Part of a small language model's weights.
Size: 8 layers, 3 heads of 64 (1 for keys and values), MLP 1024 SwiGLU, 9.98M parameters.
Architecture: RMSNorm before each block, rotary positions, no biases in attention or MLP.
Training: a variant of Adam for these matrices, 12221 steps.
MLP neurons of a small language model. Each row is named by its layer, matrix (gate and up: input weights) and neuron, and shows model dimensions 0-191. Each number is 500 + 40 x the weight over its row's rms, rounded and kept within 0 to 999. Numbers have three digits each. A neuron's up and down rows have the sign that makes its largest values positive.
After each neuron's rows, "fires after" lists the tokens most often just before its 100 highest values on Wikipedia text that the model never trained on; "fires on" lists the tokens most often at its 100 highest values on Wikipedia text that the model never trained on.

L3.gate626:507477521493626552502481570501473507458534535543518499476580515487512486506496536441451549505436447501531505432496504549502563508486543504521454513433539453472570497587528468478557456555473470559518489510489507533556520559502518500528542486490497528479428503461473479471451448458454494471473483465475541490515489464502550419458554584488467512543527567498574467534529479403499470489529478522438491555507448555456507447611464458495496447478464440506483481475508463535484512484499503469499513534593473495554498519516553488502497400573496460476579430462506565459524499494465582482
L3.up626:509440514470460455508550567442543513572464536492442444424528474497513564527572521473467524421474450490563508518520482494524520507521552502568445514507489501536569500539539511526527444493539559488488475461515494576450576587480430496512494501494459634531454485468441580485503458482507489547455558491429504528509476505475564445401541510511456489467528557487489462542526491419514484563468557599513543526546542513502472499533521514533488510445533492583470437451443519518468528513509510498459529556508532422463481505455498430520486472494453490521572507503535517462515499517504513504
fires after: " ", " |", "|"
fires on: " —", "199", "200", "z", "195", " du"

L3.gate892:543562503539478460549510499484495521431518487490537466475539522499465532468461403500489551483488562511549437515595493451498472512585506533549476543460548512473506561442508538452528567406465487488473504540483499535555482609534483501556534472528549492531492510443493442507440467574483452552529512496460518485489487465542541468437465481533548519469459508546523545422525463480493474492541552496475485492467537482485478417466587563511507537473473527495549488482487412478487464591528589459468533518396471527488503480534507562536564473569495502501446524451494531481514566524558537511
L3.up892:557507515626474426534469492527473504520457562474478488511522499527501456520488479481444513527520540522584513495478514530471422519570495422505427627516494522474509469502500472499439455558451529463417496533517479533475524503427464481569532476466497477512474462549468462477487513518465544487586509526476581472528553590498552452519476484524503474451569484493539469538553487513466476478525456541450471525521530532475516455451519498549484436503563503549475541509526447441427502552499453418480529510486544501517530488548513462450562445509521591523542528545483508516482540569410519483
fires after: " ", " T", " P", " p", " ("
fires on: "202", "am", "ip", "ash", "id", "c"

L3.gate221:549559478421543562474547470547503483446540516496396519531565466438396549470483540539547481458558467503472494506464519488563535486586512498497436529509554500469438512452569460492459478477436502497496497505464551506456507509466508448507518496462537539537479562406468545479532489454480481629400525448436465484468525473537514527470477504457515473464493472538542450483508538548534488503463564504469449493456558493489466507485524442481545544535539479519541516485524483435551441484444448523474580474465525539548430467559476467467509505542557476505500478530525488506467558477487539559
L3.up221:450567485591461558417491525565511472512452574497561532484514508531502500460506429428483472418406509537501513531520530545544533498523530460521496505475510509437489503570475521505575499496558455433431499516573496565568536553431524509499510545458522451512515526519494501442551504508502488455501508563524471502506521467475536489537502513578501520457468525532468483530483518531483486530534448544473535413519499517510460519529486501531471463460550519554472514450572476488530474513559481535575563498457555458525510472544546470421468498507418564490521426510526562499576511594516551427
fires after: " ", "–"
fires on: "201", "197", "191", "192"

L3.gate980:494528568520561453470531478539493522497583561483567528434551496494493505519539463448495517475501532487548458458463603481514479456493548432547559519508452489567535465517487452525439432563557578445512485477479528468492543519557488480498498494462522588541461535546501477485542527447471471506464491476499459481527501513519523582493562478516457467510489476441523493534453463477557449512410566569572462511522502493422515543590528463591486504514476526524475575539521457451553533452502585520514456424493525575472492427478466507448518467473486520491455465486517537493532460531474469531
L3.up980:467486434504500477476469494471453483437492472518458533512546462573446491506530514576434523487420546514505575554522507592476459548506502466473489534525540461526553503480506572518520502416493414540530495478442553545531582499494550413470510487473467433458494478523583513534490500578482430519511536472470533521422448477515526447520472517494557504493473499494525564537552526536540508557505477475455474515442497542455498549472486547521459500444581534492465430509519491505460464494487481582502532460467492509500466481534444563504494448478481529535525489571542499622561556521422516459
fires after: " ", "–", "te"
fires on: "198", "192", " Gr", "187", " Sw"

L3.gate275:492472479538545547452562464487502549521465503482464526444516489526440480521453554533527535484469523516505433507503590502498493575480552471500456465566470548496571581488481474433493496485529517470474537470528512598477458543480484529485497488489471493549448498578505553516550429395473482581513544536536424499511484488491501502478486465587455510512461464438452534550501461504455616505469505515479508474498510582445468506477607503526442476497541529557376494475529525515529544527495459521488550465479524512453448548480490529451485575537540534472517452432487491491538452466551501483
L3.up275:542592533469462485578431473496462536505518490559513510517547548482505497503527514487530520517514524509446510474389537448481510489419499603546493488474534496544481461543566539512540467503561475528529514440423568480521431461538525493508509422522464487439488477566508413460468492497477557533505481529498518459457533451451572496513518470510534546468529480493503428496511540546489462440436473491511506535464510533516440484528560516510478503508477472415531484434550538486493549471464516463416542532432561498534514545522526522576565560545494554552420456425499497478561505550463467482
fires after: " ", " B", "."
fires on: "201", "200", "g", "ac"

L3.gate719:496547527504451512573517494467552511490491505535495535517513507537524506497544418555581496474538458503553381448480465499501501446539526466488468504501443531470497530551438486462463496532522532441512468461488461527478458543477584437526477536434554546499580502545457441444473456516537485570492393568540499564480467543474510546557485459527432510525531494491499545495469473481567608526530562562496501474558545510509481496492521491542486532518507490494522510450505502396484520543502540571469518515470495419444437582515444469531490515518435495551463552489515456496525527592516505491
L3.up719:558534572515497551523467536500441530422458498559537517483501520508453440508477509509497483435547458556490442422485490458526543504591525463502453494517513576505489487483498479527531490527536523545536525451538497515540471524523516417530502474435549516521500505490519426502451480543490539557530422466583513529463487554500465533564505472560452487495549442474448496569486444496563530487529570502461479532485500568495521452496466547496520497531431468507450449435586483516550498560500428542529405510561431496436472499517485436470486492462453466460478483467459497433540589572511544510
fires after: " ", " ("
fires on: "202", " pres", "u", "00", "res"

L3.gate251:510508472447494487527529631462537493491451463498550520506540506541482512503550454481580514526525514476455534459494529548490430452503520478517532455524510529511574506500551542469541483428494460541470498480534452428451458522471569432500447507488479500500515482485511483470496552574472501504412480435487556573510626503536570505507481518566452517485479502536498459548502519457481535491418610568496533475538550471518502491500454466475533502548552518460510483543471496474544533498434492484451542391512604508575482447509507532514515497518431494514509457487559489474510550595495516515
L3.up251:557474460484489448466490489461470485423465470477511495505522528476459436496479508492450475465459535498526461535577420482492516467547513483500519489494509423502470509565555511489523534523373451460558575474459498515467475523517473517479459493385525485467414487477532487500504463544594528520508508506442486534497484447511572436431478517491390505441392474462486450506499484460523488483444510518486579540554459458514444481463429516530459526451549548555496457539512539516477528525511544551485489514533530490504533441462532548526557546543496487457486492524469522597521559473470581523
fires after: " ", " V", " (", " f", " C", " \""
fires on: "a", "202", "i", "e", "u"

L3.gate771:424493537460489536521480502511462554512499532534526585520502445507479568524502548522519528515528424513540456458470505506499530423458500504504541521411529448530470467529509485494518539513530450478458500410579469472403507473492501514496491533549489504521462507502506441487480574530459430513477505556543551487508521460473470517566490447479578481528502468439501477414446486486498468544400510550526450514505449430540530531515600566474559478505546522499571486455427495545547512460504495498554484487481590472500458442447461428546411517549497444425487489541508518492489432519498528460
L3.up771:452461466499526632515547508481454509565484473533488553509501488505433483504440509495517486539474448433519550359496528420491529493488511548572591511480544516439519486538510463484515440470526462551446451447537520494448499473539450494493480462570509475442492547466559527504473484504469534491560539456484554443475429475476535531511525485394510556417466523435533443477457585472500473552529515535494431548523437456462509532527517524525503487513537409484437475397474512541506488504473460531493507443542481501532527443499494530504484498482522480475484431525512508497504468502534525549
fires after: " St", " H", " J", " G", " M", " B"
fires on: ".", "ing", "ess", "ion"

L3.gate49:521580429564499488485475506471484439462496519469512505465527504491515475486510494454568478470533519517502427458549536522540542496494469509487463465524585558433579573468540522527456534552520510532482500538466514553509449520495517448414490497449554481476483501497557522463516515469488456542541460452471518487520465466478474567486572423581485404553510515497505543547502445492445493568529447488514408502471551532553517457529504466589506498510530450471452484505607448517496508582515493462472581476498471480561504501564524489492505489543561522546608403502487480523441484514523495481
L3.up49:475467527372485502500476514546428563422540498488580485543523519529511546452520421538490474503483545532529487501505483426523466499483517484552519527562514506488485536568456466521502405498491487505405496441535540451486472552460608526505512486527570438461501475470476498515476524429491558422444537489535479427490545474520473478560508539459480450512478511575439466523472488576509461471517520431514500495508464517502508529532470563500591425505540540565462537528493502483440437503420509544560426480515482506482539476483495490555555496452514490494492516478528425535483509484515563440
fires after: " ", " ("
fires on: "192", "199", "201", "200", "189"

L3.gate397:551444514480576429425467569521494522427485572485483512494518488530489450525563486534542459496486517493454431456505445468503499521518511518428488535548560465495482488485452460531493490478476490509494524552450574532485481505493508429503381519495503447474528524497471492535507591569485441519511476550460481499463506458484587446460577632468558518452507541460571498470532475542495476446477487457543452526511497527495453523497450553565451512513560499493447418471523492473529487479423474476533517534501539570540424450499526527510512487491507493475454462434504415565509511512558497455
L3.up397:433513472537471450485505496518510490486510512471514517489534448467554434483461431464492533476448568507562506466551529480535515509530514402572474496587528518525537498425477526489488411465559447557436571509516532449461546477473560506563487529424508506496491546482457490482435475494499511464445558516505551471525583489549515513553511486530511551506575522507476479563524535585514504450445523572464490480555473474535486502489453521547541557439514479507473512485537540464514470425513492499451586556452519443501491437496525475568486561440491562464599477572485467520513482539467465462
fires after: " ", "–", " ("
fires on: "201", "192", "202", "197", "is"

L3.gate820:472450517524489466559506460404493492513563493544531505539471456501458468573527514453504466436480517569533430479517447464451486536524503490473465581525478479573401463471485492464466470623488543530459548522467494506513479478542478514474528539451569464460461577465459461466462502501569496490445467477534460458546445518508505543495520397564530488445461467451539504544546481507514501437519453574451504574472440482548480522501442555537430519561489500495532534545522516479531552485523476531584514551450476435516432513496479524450557496522569520501547525489497495475500479476446458470
L3.up820:490500504456496459472505469539534492486495567607455559526471483552474540469483467457482408457469546476554482486504567460479497528461560487519414464542536506550473549507504508491607452407498495446476470467560541559489510477453505381450496502524535507509474497502549522492532542500506453494456453463481447529512464512451579526449445496549500425519521476542482466551389508530500469587520523521557499517541407531501437506430523469534466511521475458577526559487469501509495557478520492487500506459521458481454546456521443532459423520525500512506495502484539554531473440438540482482
fires after: " "
fires on: "195", "192", "198", "187", "191", "pt"

L3.gate238:493463472491535491486526468501556555480498524495517469439541491574499453467522474490575501457522496532474463539435490490557478518520454539588478466560580587528464510466455475513497474507525519508530457464538526491475572453432554446456479494464467529449516489524517507537484511392435531559487461575514527480515482472485545500476569465528509563527430531484461466442466498462532500503514583504453509500520563474508404455510474492527581547453513465525523516493521515493490495528433589560409494398474485526535524441443500435571492526481540430496549432482444465544465488502474503474
L3.up238:449446501528463484526566507553504542539484566483501430482565539426494477559528476469446424483483493513526434573441504463561456495493454504532478506530456537488542556560538456494506462475541518514485506408526502500530451544473496437472405573585578451445533488474457506551514511451470514419503517483469479486476435472495461440534583524482545488553501533515425476500486482517552475494496491513532546545474470483537408462472490523484448491497553486533542488497421522492506503414561515490525489536492472541475578431539475484433505496467474543547517466484470501568554466520504543586
fires after: " "
fires on: "199", "195", "200", "198", "196", "191"